Part of a small language model's weights.
Architecture: RMSNorm before each block, learned positions, untied embeddings, capped logits.
Training: a variant of Muon for these matrices, 242M tokens, 5113 steps.
MLP neurons of a small language model. Each row is named by its layer, matrix (gate and up: input weights) and neuron, and shows model dimensions 48-175. Each number is 500 + 40 x the weight over its row's rms, rounded and kept within 0 to 999. Numbers have three digits each. A neuron's up and down rows have the sign that makes its largest values positive.
Before each neuron's rows, "fires in" lists the words (lower case) most often at its 100 highest values on Wikipedia text that the model never trained on.

fires in: "family", "early", "born", "war", "parents"
L2.gate124:506459527507536482497477509525500524547487455565584573523538526529492489532458453478528429528493497485518413514498403418500505514514492496539546471571548492496406485521446415511525479500466587515481537503489458548486512564478457492513507534514514460505433498449500497449430526469542511482432553491447584477489511435599445508480443497487495570418555495451495525460479568559481535575491
L2.up124:533482469527525473519529515491518464500502370493558564533501490456495481503507370478508448419534494535534465482468427470482514551532484523492503477553506515516442444526497475527567476526497568506485541477458462540498550505513448483514472473506538516457431535491528428493425528440513464482459495485411558489505533468522491510511431472492496565400472482503461496399500560581522535559440

fires in: "national", "local", "nationality", "public", "nationalist"
L2.gate162:568542407484526498521446435465515472491493451520516549499550419498534497511480541586446518502486525461550522496509467523541514550524503512472480464527465525510514509475475491502444499525488460456515498518520453496524518494512459479521601501501506501576504529436527439447475469583497495468481505457486393513524460548503482527502473485492563465493541542451469513518514526490536513481478
L2.up162:529551446555572468493569500519522581537528459522490508489473453482526524484510498424497499455454422570496488510469486468482549469490452526527484483517509535466513483512569555555556510456480510579582504548464541481437477502515477442500472472498472450460440487477464453479557543433510487424537503519449557497485487544545529405507462536479484506497505495449403526492481476492532459582490

fires in: "of"
L8.gate366:473540511492522504484517361487467511474445513504500494463528480384481485510452509490512563463529441491531472538537468562592484513567509532455494456498465490522444497507487489553547555465519501514545491481534514488521465516515461495508456530438506501473564462570467500487498564541476548483575498492448525455491468529502470579466502573498519469509530451515454482457628511525496550504485
L8.up366:400518468586536527582494450550471462474445468512482515479557444501457425563500535506516509460555540460481531477423464531477461579475484555553425453464444508561501514477541457491517475538489481529467538449507481487449505539433535493433556543486509485488471448495536484548537483536450445445491487473496438482517627534491456564547479503479500527501505514478522507527482459457511495478486

fires in: "2015", "2014", "week", "year", "2017", "2023"
L2.gate201:500515458505571456568476472505463500523518450532489579532483468544499527457437436535585510477499488502420477442549483456472508512499466485495543500471452559429454516537494504576566528489523516492442459505396507512502540498449462476426463447518490458448474498533496431446482568569596516528471555457447390460477461503481481467523465522457559519513593473494437458582520526561529437486507
L2.up201:515540426540539483574475461582473484484480489584486528494572509432477486528456475528527534470504507474442488427489462490473569510519427536515434499492463567488463500432434485564499512456518544526466530553375503486464605501459506459521468475494502488461491458509527512467446535491540522500565537456455431524475515493459536445584498493480566512513589529464485443519477473549495473445518

fires in: "an"
L13.gate114:478484579561511526507544492524477500498518438527483485468494527525535547504443528495594529492563537564476535550397499501515502522512450594466450558546516529513518462502437489546430493495405477482476553475545523509560549466415505530553502442641448469582446513513520541409543522557458516480475511493482531513527538411484495524431494497432515436520493470542475505515504491559495512549530
L13.up114:462576454537539449528524497485497448470524475458529512581505455495552539495467479498513531505524517494514528558417427455446498511473489616467479505527441456562460517463506468503571474516452495432483467548442483518506506511482521550453518549569489494494470514562575482545523595515445492526474487552486521496405512503514530520505476424420544577570553413502472482523502526534490522477448

fires in: "school", "university", "present", "road", "park"
L3.gate177:500538436489535541446536482496448539512546528542453480491452498491514522434448511457489579495461543493545531481455521465452539526488522560506523539482474524508516470577488488539496477550504464584546414430520463479492525518448446440460483558546546487553525548396518455527449441588456481560533481561454478509469550549421560510489483511499443579433505562507499515474510585452511515494522
L3.up177:506427549451439486486500504483503564503573564547531512527492524474520620540463500505486514424464481530508479430500494490604415465459457543514415502524570460555558512512460497484535502447446528533545566501452539508530530505514424481490529535548481457525522466529539475463433497538489476512557470469478491512505541536439501506520481451565473552438543508492550504481491535527500548499466

fires in: "second", "first", "third", "ninth", "final", "2nd"
L2.gate75:459506480592548550500546546486485478431434555498485472524508427493456474484436441491549466495487500514459483505473558489451521500494500534545467482437576482489465488502565569494502491531494474548505477397525513478556495559425524472556465457515520520464592529502581452470589447524500529468532510435436491440560586504547496463518463530500540489456479434513537469516500478500545503489528
L2.up75:534489522562539485566452528482532501525528552465553497566465450469565441471489432441507457479509501522519512573494563532469483502546469476541464547492476506534478541511558594494515540539451457561563483397454517538469522511422487519495467467545468492480526502494539544479543474532461438529537508534467496469439458507438529512447495517511601432415546482511496457500480401503585562550501

fires in: "university", "died", "published", "professor"
L3.gate361:451511547456479472492428519502587509481538418521605542539444494448485539446450482518537503490467516479450462474562499527517522491464514455531551462491421472538445491438483484512477469459564497489452453474485472440502451591410474464468476476473509503509566534500497534547490433501473496523502545463465509448386425559474516461453479411507551558539465502410471501500497578477448512563449
L3.up361:518504595524534438531519490559476497506503460480503520486562453481552502532582485531546458506504570532487451498470443492458507472505474462508521506520476509462457526514446526526516510466442473504469525482496404459503489549542407478449409557421426625517570573450521447510497531494485509524486617513451494521495517478493520498540485482523449568471529481465457492490478485451471559530473

fires in: "other", "of", "several", "various"
L7.gate80:473482435516465569472514481554418460481506467480513502490455490542520530469502567472457454467466455505524455490521468446531515500505552473546500514506457534543438509529493487552542536497507530489421562449492459531423440419447478527481537454473477547572525495485617450504555497563571522486512587548470380513531518579484505532526549517448542538524534509472519486457547455448526462550517
L7.up80:466460546509515539469539503468476583478517444501575535442461482516500453498441526475501472462448500531421475529475519397639459517532497476516482446511510578553491498481496449494492437484437507498511516468465537440468449472503504555507490537547527527453486458421456480449555462454499482420555484455437488472387470422479505546500475476565511513499421446553447492487449475515573480472496

fires in: "married", "age", "born", "year", "life", "early"
L8.gate186:520569478503560531469560523448509497477420539473558532494580542499411520489482520493561436515494419500506498621502459519497426550514490508540559513519463486479473490536463485590550498552539484461483493528491436519495529475490407445483465441483497513492470573511490525506486482437421499502485532448548461484547519499430564529492448561510524538538519514452515505499428494541501425551451
L8.up186:493453536510502572526557567568509499455457419488505488596491534413522546507485476504568442479562513486554477529467552545506485492499490574483480493515552464545476498522475383545521470467535505471491507493453511457460562470523492453545578516493486488475505585500452516506485473488533530548544552492518521474502459483463525558462428535504503497496527561509531452515484488542526450498585

fires in: "time", "season", "year", "years", "round", "goal"
L9.gate237:508455516622426507544557635497446545473533495502467539423470486532468523554548460510520480493486461504461498496457499473478515438538472530522530570525424450481545502454469495495472497475520531532539482581481465492532547508511483499507601499498473454507467530505563513549398419425517516517526555484428470467494517507556490509453536528505503511507553540493519500486525483517482465415501
L9.up237:453499552461472512516503483495475475515543511467445531507532453438513543548587506507491486471507532483465526466466499503486478507491519467585504491536497540535459486478464577421498515470456429522551504449494479534528479545540519442441502537470508375555476518487526511566425477485537479515454532476505486468398505452449495570402483434479457458491502504509499529458416465533496559450499

fires in: "was", "is", "goes", "ceo", "were", "had"
L13.gate425:516492482521514502564494445512542518571524417506443450569489484516544572494548498510543498477503413536467479435521501523480480535512508488449368482460452531480475505536424487469552495509544495515483567545489530513512461485487471551511461511521491515432525474431476511507509518544510498466537460539538483485470435528580545568538562414516488477490474477521483577471482486481456610547415
L13.up425:470547501442488459500496491524584530471497515512467534525575490456521496452570544473530486545565510509532467558509508476539441555534452451432431432480442524512447507484483464471496446512499499568446522515514479546465535458444581533389457487505534521446467463554515543530518489592497462510475428580512481530520529520472431487481474482507540437528584547493560539486446567543493499529467

fires in: "number", "from", "named", "placed", "rank", "finished"
L2.gate93:445480432488449513494558441567543528584494521465391499493477548539500498495428504509484464451519486428495445483511490459492511511488463487507489510521468492508491419528473466471478513556480465516535537482524451452552498484501489555560512532454534483514525510538505539474460489384470553512546505485497584490506519529459480469587468522511464455507425485482548451495541539483557478496489
L2.up93:572475566539497538463482531467498445487507470406533557529556442502439532443503427464502521500524547519484515517538452507568543453532467526559475446492452475489519447500450543482408485515478493524442517482492547504473540564514501450482437476563551461483496466506485477454521443466487508485457503483504543472491529517464451501513526485552527483421521442461554469508442495523495500383462

fires in: "these", "other", "various", "different", "two", "are"
L13.gate45:497545493494500527521594521519533507515488527550516479500504507511545539506463626468560462498568447575478506484532534527557492529423474516464562518519526520517420481520520447545496480463482545470481575470471544575502505470459541476487553477542491552492509505532535528536523497483502422552493472485483474469453494445486450479533448488474500476537469505444483465493525473427575457524515
L13.up45:444542490492513442434562503423499515512437487456461479450408442541512522489459535468485467556456455431570462446564451467528514479511608460591525518482526508527500472560525454481547398534511533570511502501537470485519413532440552476475496516466496516501501483550422489522433508494529486503514515522517460537557441561503397547520513553493533548498498512554528505451510506485512407494497

fires in: "one", "first", "two", "third", "of", "second"
L12.gate412:495463432558511495540580514474444456560457545498479437481518543501495432520480420529408522511432484519508461496513478471507458516532456507450490548513473511525429525482544451585531418521474513511524399496589476527526465526545433473485494472496532587495470478559571589458581496505466441511468518440469451519489417516568550501550546529524551539454460490460530462465536534519552491589465
L12.up412:474445523593482427573489536533443475486489531533564531557548500594490420532467527550507521535560571522494542515494527499547557469507481483514454480545520455447493545516505488494588511509469460587490524501464496495486440553489498432488506535486494511485479492484510540457528429527485486451533491566496453566463464518555540501508482513409480483544428452462553438403463505498489506489467

fires in: "time", "when", "year", "years", "day"
L6.gate213:474449506553506520475492501461485494574487432426497566475574527527495497463562532524494530471521536558446530465509550487518413544564519581509524506474488499493500432506528496494485540523451477477535542559484636521534467503527469475550537532441504480404405443564549507470453513504501514490476438543449444469480488524485597526491478472548469484499491516496501469485486458528542520555498
L6.up213:485512509516492560522528509509558475488532508559548483592510516486509460481519538520517524430495424472510491530407518495499512503411474416585529562523459511552378440499519469517510446454528505549489550476487484513450514523417497516508505424488515471453487460504519480551494518604506514470480500472479528476495491525526426494523492460610531516573501497546536544520455469511471462454484

fires in: "is", "are", "obstetrics"
L3.gate55:506535572498498502567418464451534494432507483511566508478431472491490556543566495549499495508415464491533522461442476510479476518498570468482510488457421579444437555436586525532527523507505492544486570477437492497566543541437503447546489533406515503431457519490529530464486502543501565532476452474461508463541442475454559512538497525459517476436478485498503511513503542530534556541496
L3.up55:404583467515515477580477447543498463449486551526499543540493564492486421511493507496611487498530427567517484507448561491527568528506565477460475518424413532487492527461523542446473458519496524521517499507492515539513529536469513479425499547547483526517558478496497509434478507599515543544527510518480505468539507450475540481494506539543532495491481494485387540541451516526533449557425

fires in: "of", "year", "years"
L6.gate304:547507423532509534539521526522508538521490470516522587441508583460495538486518461531477494443424464482512517518502481488530457428535546516474512483540492486551517548408571485468479586450523541471573520576460502454624433492526417519526466537529497512537508495555495462443480465562511466530590492547487548513500478513545519453516554558446542489555470462423531531484454474502532495481495
L6.up304:466441463582456536555525532464476528519535508524561558503519490494498523543533559463469466440444456444494439506448478497481527532553443574523486493535473512534490487480478541549480464556480460487488555471460440507496510444553485466453489506477464517487513442550531457575505405544539534506576557544490520494409493550512557487582521503458562464570494513451436512525513472510473451450540

fires in: "season", "age", "year", "career"
L2.gate408:547504525568566497452487599493421434479516532537601471542483540517405483421559453487513526525599478551490551555509498534464475546526520504452496509472461470485464499503487559488493549478505502471547492534532516450470528545496592528483492464535520442530474487559533514478489458557517590538518559513546462494510460547532505555586581508559480505451552507506498503454495499491490552456570
L2.up408:505549463594466411553518485556536522525479497507488532550552575519544541520490391592547447517506463578506552450451542503505544542483533555463521522512463581449483535589556488474515500483488490467567494507457475539544549543442515502479521469505500507486571445500460559505474496489547443525493488470492438488536529464522435474565459510484453513445501475562477503511502436545548494534496

fires in: "season", "year", "years", "time", "seasons", "weeks"
L2.gate217:554494472513502488539512566491490518545487444475541515485458595535460456523547462404442510491521513510473463494487542507469486528444486521559539544456431564514451532540494470549504520563549460551499493521453487554477543540473546526469529526437462519517442503519509478432518491525490465456550525505450454496606450493527548487567527512517492541470527477544489507439524463527450529419499
L2.up217:564485489519501466577462588541552515464474475472507483501488565508432427530537500411424463568551431525459441454484562458445470544429478519551537504518404556504488551487536456517512515543537453568505452548463489528490572483493484481422510492450492520478416457500489505411545491537491489484490567531506481451555479481516565489547491513450494483492539514545468524532511501552484536430481

fires in: "public", "great", "international", "national", "present"
L3.gate411:510564504474465505523515476526434425489550474539518499480469441479507492476474503427478471503428527469450510404516552502520528492466475540465553544551470510504521475475556542523477462462501473526533501468428556556501542489475377445509467561473555514493536503466517411489586442459469501426543433478468538468532503498496562426506471472489502577451449494470559481489527525517551521496579
L3.up411:550588419485506541567501476542484434491555461546523507514428410443509489493479509463514503503447526508507500409470517468518522492471448516448487551528475569475546462499540533536510447499488485547507489494464530521531511523502448413483482553553584557492544502486496366485554437467550472456537446494484534469544460444489478461499501514507494528470447528495517513521528527465593521443579